{
  "n_head": 4,
  "d_mlp": 704,
  "norm_eps": 1e-05,
  "positions": "rope",
  "bias": "none",
  "tie_embeddings": false,
  "init_std_qkv": 0.0239,
  "beta1": 0.95,
  "lr_head": 0.00668,
  "grad_clip": 1.0,
  "batch_tokens": 131072,
  "seq_len": 1024,
  "doc_mask": true,
  "z_loss": 1e-05
}
MLP neurons of a small language model. Each row is named by its layer, matrix (gate and up: input weights; down: output weights) and neuron, and shows model dimensions 0-255. Each number is 500 + 25 x the weight over its row's rms, rounded and kept within 0 to 999. Numbers have three digits each. A neuron's up and down rows have the sign that makes its largest values positive.
After each neuron's rows, "fires before" lists the tokens most often just after its 100 highest values on Wikipedia text that the model never trained on.

L17.gate636:536505507448513499496520513461488490530472445515480495489490490526500536497502511497498498531518502483513517492504495540514476489467502525475502493501547531484495493475452509507475499525511516491499550509505538469471495505485496477464462490519520490483491519489504505526491535552494525477489484472499520480524454523536536513522473461534579538494489506458511521532477606483501493518519493474512509550509464493515487533483470443512519555499539513509499484465472497470507515502478508499512484476528497515471471499503510475525508513469492541510523514492526492492511508506528496456503490501533474492495493485476457511489489538475489502554507471515530486540525509488497528492543567494516491422510467523478554460495498504470498504499492553485473499473489534484509497523454494
L17.up636:512518477492452518464461491475507526501535504504531479489489450513528479554522503485492513519462512504517518486481515459497485466484496501514495509488544494469497483539535497526515509479509501568506519536519509517508461536483508500526546489538524516445497499542511483506488523500467487466512538535491512492499504503476503506470507498462520532469490544484494490528515534520479455541502534496526480486499498511504490510518509503527515535546490530463471454515495508514530515503484489548481461478523499490529492504515474496499504487495540501509503550457528521509508487463463488562483464517507549499508496502418496531536534500491493477468470459526453442492506480507483482489519458551442526494529515497513493511511473508509480534498530478466512519523500452473531481486502460
L17.down636:491492532489482498492522467531450521495485517502483480508470470511526474519478490489478477485477479505481500525522480535515476477531521475510472524507522534478487492489489508456515468502512478488514551495484518514483481486469505499529516515515541518458525536465526451472501508497508550487488513485464527481540496506499561467476489525481509468501478496469442515538526541472512482470492488490495580565529538514520482516480448501504498510488463513482490518501468516459458497521528512515504513482515511533512513514536491522507541461488475473489484488507492510519533508472500543537501492495480478537469469530504482524521491497473510465506492540495465492536475470526518543495518542500530502503521463533460541496508523490498531473463474559456546501500448508479465471488500469
fires before: "0", "1", "2", "9", "3", "7"

L16.gate295:501453521508495487466523472498493514510449498502468502473472487510492485507524524505493504499532509478479510526466466478536477509466482457483471482475512488531509496521488481483451459573491499480492514552520473494511510543541475518477518493515530493478498532455509492479519522523468522488445502485474461507523502472498494501503481489489470565546510535498476490481496479463499480502523452532505493505476489486501499516452495507499498529458533505490439517513464542527466501474484512513522508461509491489492479478510514499488505515443494541504514520529489490529493499531501510470528471502457532510498512496503483520442474489565497488511479456473541439522473457525520535491515530526512488484487479516468495527496528544471490516484469510516510490528516492533542511545476565
L16.up295:465502482464517498513497477447466505529480465507520515483509510472491490528488497514476484495460542510477492471531477483520521458472571540506427492499502478477489512539484497483524510499516484558513496483531458512484449515507487486483484497491536509507531474531535495494516518493463512492509474454547473488509463500535537515540483465472478519529520465487507453507519556531504478466459518525467489481477510530522507532496477530492457513458497528471511455500462523505498524498510466466503490442533519492454502465523502487500455534471460533470537521515522489511490512491524471481552461517470524493473533511502469505534552525526503480518495521505552508506470473475492510512494525483507475498485457498503493496524489504530463501488504521532478503511488483492518539506503500
L16.down295:500504485514516481534534525501510467478494449481495514458561534563498532543525503468513484483483514527486504521528543526457522444544489554511507465484498470487538464504509455451495509492547508517526498490503500476529467471515488508515474545467514502545547481463496464529472479534471522489526518473492498496479510471524522522514496530491504456469524475475520471492498488531485513529449506505459522558513500500497503483494504455499492554487549515481451508532503493491472493474504537510515519476518467496518475508485497535533504497492529505473494558507479506538481488533508520521508501515527471517517472485511501532484547515488477506522479469528504509482525506538494506512506526483500499525477473531523460496531478521486519464525485459541508513503516447474514513509486523
fires before: "0", "1", "2", " of", " |"

L6.gate131:522516484530543487506518498478507527465470476488495504484486533529485515530497525487474490484517495502507493518496492472459565519494536499485489398515484554534495474510513463503467480482494501467516480465503512523507486477524518523515485500502489512534486515492455485485472510445537475504485513483483512480508472503507435501474508556494499486521507510467505518495507549506548472518490537505515511502494526552477534480476517511495504497441504452565501514460476486481479486490492516500493508498493470524435498503526533494436502508504474486498499472542511524459507564505503507507466507472459450488508494479503483525478505490483484519484506523521542472490496513484489454493461490505531483529529467510526481505479549497475511540468529505508512505551527485508545516495539518
L6.up131:508500446519481488479509483532503527534490504473480471490507493502523489505523508482508498511518488478508490498527510499496495527536507532490496560518472511492515493507489497515489450458498455509456477497509458468449476469491523513500479529442467536489535479466503509483485516501511443495476465553507469538481482527476489491445530543484521506518505511502498530518565511509510476530473506503548517491485486523482501458474468491484492492503487493464528439527512567490510498452498488479522500479473507463514508516498459451494540453464494479510522498472471452473509513484488513546528501480474503494527525538481494469489513495548528515511506447466520502529445441549474488486490491504497479527466476506503524499507485512525501528483519479542518514503551496478486513523524495
L6.down131:517516451534484507502483466542526433467467478482486497521515484529484516489507505498435536483495512516533520545505470474458532483523543513457483496495497468495513507499464481502522473456487539523500557556511524511492486510520483464495465521486525509483483509491499475487473510482504476458477536483491471530519458471544455511455528531485543507517486504478529533490513513489506481534475488511466536495488487484491505494478505485522464539498470498566521510505515512500538512483534522496480490457530508544472509517479541519498500538519506473511529509505505477476455541480524485522471528493446463453558493507505489490480528473439527493524527467513499549489512492492482492515481478492531484468497512509492497527475512488491504471467506517498524473480513463524482544507490490
fires before: "-", "|", " ", ";"

L16.gate487:528477494489514508532491497492484500522534454491502551522484492535516484490475538477517499525462497481506502496524453499535506521478478520444546514529488499493462524526480473496508500494534501494493501496523480521521477491503485480419475513537478498508500500493501524496453503486476495478498506514475490426453496473532508510502521512493470548504505499494518503542504489490545507528434522515485511491510532513519484531536511498482512475499509515530476483547480559500534456536515489535509468504495514457478510471521489477476493545451500473461487483473495512480511512542544481461508492490484491486515495510466485479503479497503520541551527508538556488464514512525507469548451487442487499517471466495489484493506492473486522485505485511482551438487522503505459531513519452
L16.up487:540488464524526500479474462524489479505546509515459545566511499478503467481532509538533512504517469463509481534547479509528471516502549522485522481486483474488506476532520472508491464485497467486535506494515469509494539527499514464475546467540502527534477496498507502511495518491474505502510486518509492481449452492513486505518543528527492511490490501496496488482560512456512532546495525499519449509514490490520485527504480529487546511511484515540492489528453504482516515533535512494483498479509491463505529535532477490514482520495499488495501483484497528470517516473561493496486476520499519527532483457527527484490490475495476539482526504481520472492465506545525503585525476496493490513499450543489531473482561522479495492470511461449527470495527538491535501491527499
L16.down487:515511483492496473488468501490490536526528500485528487552431466491488540491483453485497497467479523493497528510522510556475460490497483495485513503493455518522523534504459522513493496491532501475470525518536516521502479488510508484476460474518532523536534522496508481452480479489507490545472527502480504442480542532513522550507558501495494485512496481474495522506503490484519501469540449479504472493455528505441487509491495481536535493535528479556490506508510514497501534502512505512506445486506501490540497502560474509477494510510505514494489489504490459415521553494501457469527462528470523503552487498484498493491564526530486484509525478485502487494537486492504491510507505477517483470516491512465538464509518530479458519509484499500478506484508500475522513509424517
fires before: "-", "″E", "C"

L2.gate32:510504448478517500559518505477435504488528486511511512519487535531488526524506529552482457510503500437507528533500545534518495485465499506468522537483488494518486479509475506530514464490493510496463483485505503528501481533524510496489487492485486491502435520491487498455476514504441477491523504507509503514439446465512465527513541508497556514472548557489479499509529535519525481508483492515481494505469499486538522497539495493535486478487520487478505451496519495463504480470539502508483473510523533469448510498509461461437488500481466519543496504448508487482499489497505534494483510492463456477466506544487504520494519507449484514519492456521501464483473438493478531497524523478499500499508489509504493515501559474498514533488500505489530539479466511508486520476521492
L2.up32:507511515497518503514486535531495504460440517488496506491529542528514436457469510459458517495528497518509511455525505474600482486501525508469474459516487523512478483516541469534479495525524491485499517472494492467488496491494511479526498523533474526461480497455468457534487546500496494500493507524489473514503490490523463483492534574487496473502483501509510523488505508505533497458536523523485508537539510542496507476474519522528469499466468518528491530548480541523526526483470482483489513486510495527451457473529508495479505535495499494481512496522479483484449523536499514534513524481481507478576491470550502503499480504505529477483522490501462511524473525471530486486524521473467502509518481551492515514502536492475511495525526461539523479506477508498509498492537486
L2.down32:513552481501525521531520500483463478445492505499536521523501522548500461517505566513490506509527522524502530519512523555502490496506495511452447525497477500512477495531490477555550508508514501500503518500507489496460477546518521502534489502491497528494494526493492465485462498485492467464484506479499483521501483461475471521484552557524512471493543543533484506491510522479569516468505502562474502553509481537524483469498538494533473517499512523514500491518520522471546511463519479483495495495481514494470489491527454491441493541503481525487519538467476512447457512545510490532448504491491498466526494491510516543510511488459499492480526474490478475481487478506499510519508480461517474502503442507488502520469536491503502515523511482483526513485455527471494534511533517
fires before: "-"

L4.gate30:493511505528435518432522521506486544526529492470496516519496509509488518481468515537479512489519488534533520531519513520532474503455496481457514453487509484471511492493491458502501469500539517500459456512524474474493465525503500491554450512515495522497467514481470473448474535484502465505509492519456485502519483499558524486486495498530505511504485515457521514461492485501535467490529464488523480555467513500504492503511505463530446524483489449521520472495496525500495524453501467485470522513498521526493491493496525525448502482513501423482482455530504470484509491548527471484510505509512533485521491500533445526528555509497515534527517498495511509474477492492533478536507537504509490547476504507482527482533542474504481471502531475517489490543499481488498535505513461
L4.up30:508503518519445512495546483493445550517542549490448499553485527505494550505487542505464528470518515499525492483496495453498484497504479513487492487483500483466491519472516481524473494483486466496477512566480528494460491484501528559525503503522493533500498521471499499446523502486476469481496474521499510492507464476573519522473571508475520480492520562464479497485467529464500472495490478497507535488459507490557469511494514483504511517548481473525532491498474516500511533501556436472505500511505519501504478563490509529464484460504501477505454519483497500456519491535516472486488512478487463498527516486528495508498490526446490521514523468525478514529511495503494518535536499538532486486500504494501516506490528498532478525529514453496515525501508483503521526504514494
L4.down30:558495507511474517543534550508463525515542521484477500538483504524496524502509499499482541514503507516549498498493471459511492499508497502485467510487486466504474508476504471488502498499499464500502538543474484470488488495488511521504515511510532535490515507431461490461478500464522467502454458516505499467485458483527466497498590513462497488482536539477494466483478523480522528490453495527426525496497512478555501514494483494506489554555495483526525457485488514501537486498518446522488472460451487516506492533526472518445506482498504495510468507501500511437486492480481457486479518479508462484535509490499520508525465516475482518496508484522483497532496507557480478553543536497545534474498501508480528501527500500504509496517518484499480532493509494522495526498488522
fires before: "-", " /", "2", "|", " place", "C"

L2.gate338:476469488462471541537522511510491483509472533511499524510491546505493480490470514470513505451538530505552516516520496498528460500490523496485490461495472496506490522525497481502505488496537535470513526505528491499494493508420487472524499491539483524532425528498482535540478542511517469525528506505533484467459459468505486457477522517475508496471460540463510512462522537466522517455498483520469518498520460513500476462526550499475475489499481495529534511476507509478521524498506496500512488484504485465477504521510489453503535514485462496519529481521537499481536484485498493521525541488495461492530485481545468513493480529469525476508495471528477483525492495481498460522521543496517462472525482514453487503511573479517491503511503457501536504535475488512462544503491532
L2.up338:509531510456515480547454510506491534510514473487476499522535563520481492477488489503517535504475501497535494531516483482535471512485480484503520509499467491537512500512514452523489475504562524475453532493509500506491462538555549472473501509490511483473465491432488496500527535531495493506485501525515486510545482479528487548449566530463509503486507516526492466505537518503546505498491487514438519519464501526535510527477530512506469551494484530499491484488445492494523536491508443478500472537484539510483481523517426463485459504471493498501510512494505495495492494486470551457492487487461474490528497510532512515523515479476495492500496471499455462477518485496471497526513494496536483518534478495480509497490518478470527519505493451500530496532507483522483508489541509
L2.down338:508549518495537524499490492495510463458495469531499521516518524524501495448493531463496506526483492497512478516504497513519507543494501507479475530489475488493498492517498426502506503451491454506456538540508476546459531556531504492495523508499491482517498501511521488491526495505511487482490496509501437509517490513489470493486495555483459483521460534515494479534506509470540478475455465533461487522473480492516497497525485493533480494540493512524504487488453504511538547435508483458468483529451508525487499502504478492487517518513513494483454536521466501481464524529549488510481472518497526433468505515491498550482492472463546503474524500484459458516494503486526513529513510498503446484538466502467514503473513485491501485487474471498436451509466514463495509520505518
fires before: "-", "|"

L16.gate107:456504473509526513492501466519516493484542510479470521473488525496526483494512526495487498511552474536501534467475494495530467527477509501498505486482468469583487538473511521480513542484528528529522536479537489527511515477522510502510486509529502524490483482521512502463505509505502498491470511508500483462483548516466530439516504476493449529468535504496466495478511496467519526504520519506448484488509490486527465482541472492462485479517493490466494491517535513444492504561506472515511498506482512495508555479481517511528498516474524476517471485460480507485505513548498513513492515489448457549478449494509486506477533427470516534540524464511540457498481513499477523500486500478505461454462515526469547482509466480502537505491562502487513481497495479468483492525510503
L16.up107:500506491420517525493504490491488514519507481491544506456530489503501517499493509536528502481483496447521467506513494430513507459489544499504478511461531472505494483445498465476507458515526537486537547495545489520492515530472476502489495543526516507486493515485535543493490503422469530449498547532550498505484451473530470498494466512496487512513548468505543468502518528476560485481524484495492504514484481501516516494510460504511466504476495492455490501513502488522462496489503544455520482509517502584523515497488484470526509476502500492519483480501524516502481495506469495516488465520497541529507502481513490544495555484501509543486526515505488499505488458559497503535487541490514501520534494494480511482539474497482494524540521522475514492518488512469467525497477527
L16.down107:514532482484493444489484491492516492514465523470531508545462521506458502492494485503555500542507504508490551486503523489502513534495512533513519516559504460516504529505497495483498564439510478515496487488526500493510504477498484504515449551451485496486515453522541475494484470515532533491485505487544504495500486508495506486504468505513488501455553473514475488507468511506509451493516498481408537448508492472484501503485534506488526552517480504506543486502509520491498490522478473515501512485533462502513473519490536520546505503477501485518518494482451518504525476475490514540487438477474488473527490514493498504459539504531474534531470460532479542516487487494439506523499517472485462482506527515501504529524492449481484493499507496507504484472566530486513500505531469
fires before: "0", ".", " million", "5", "1", ","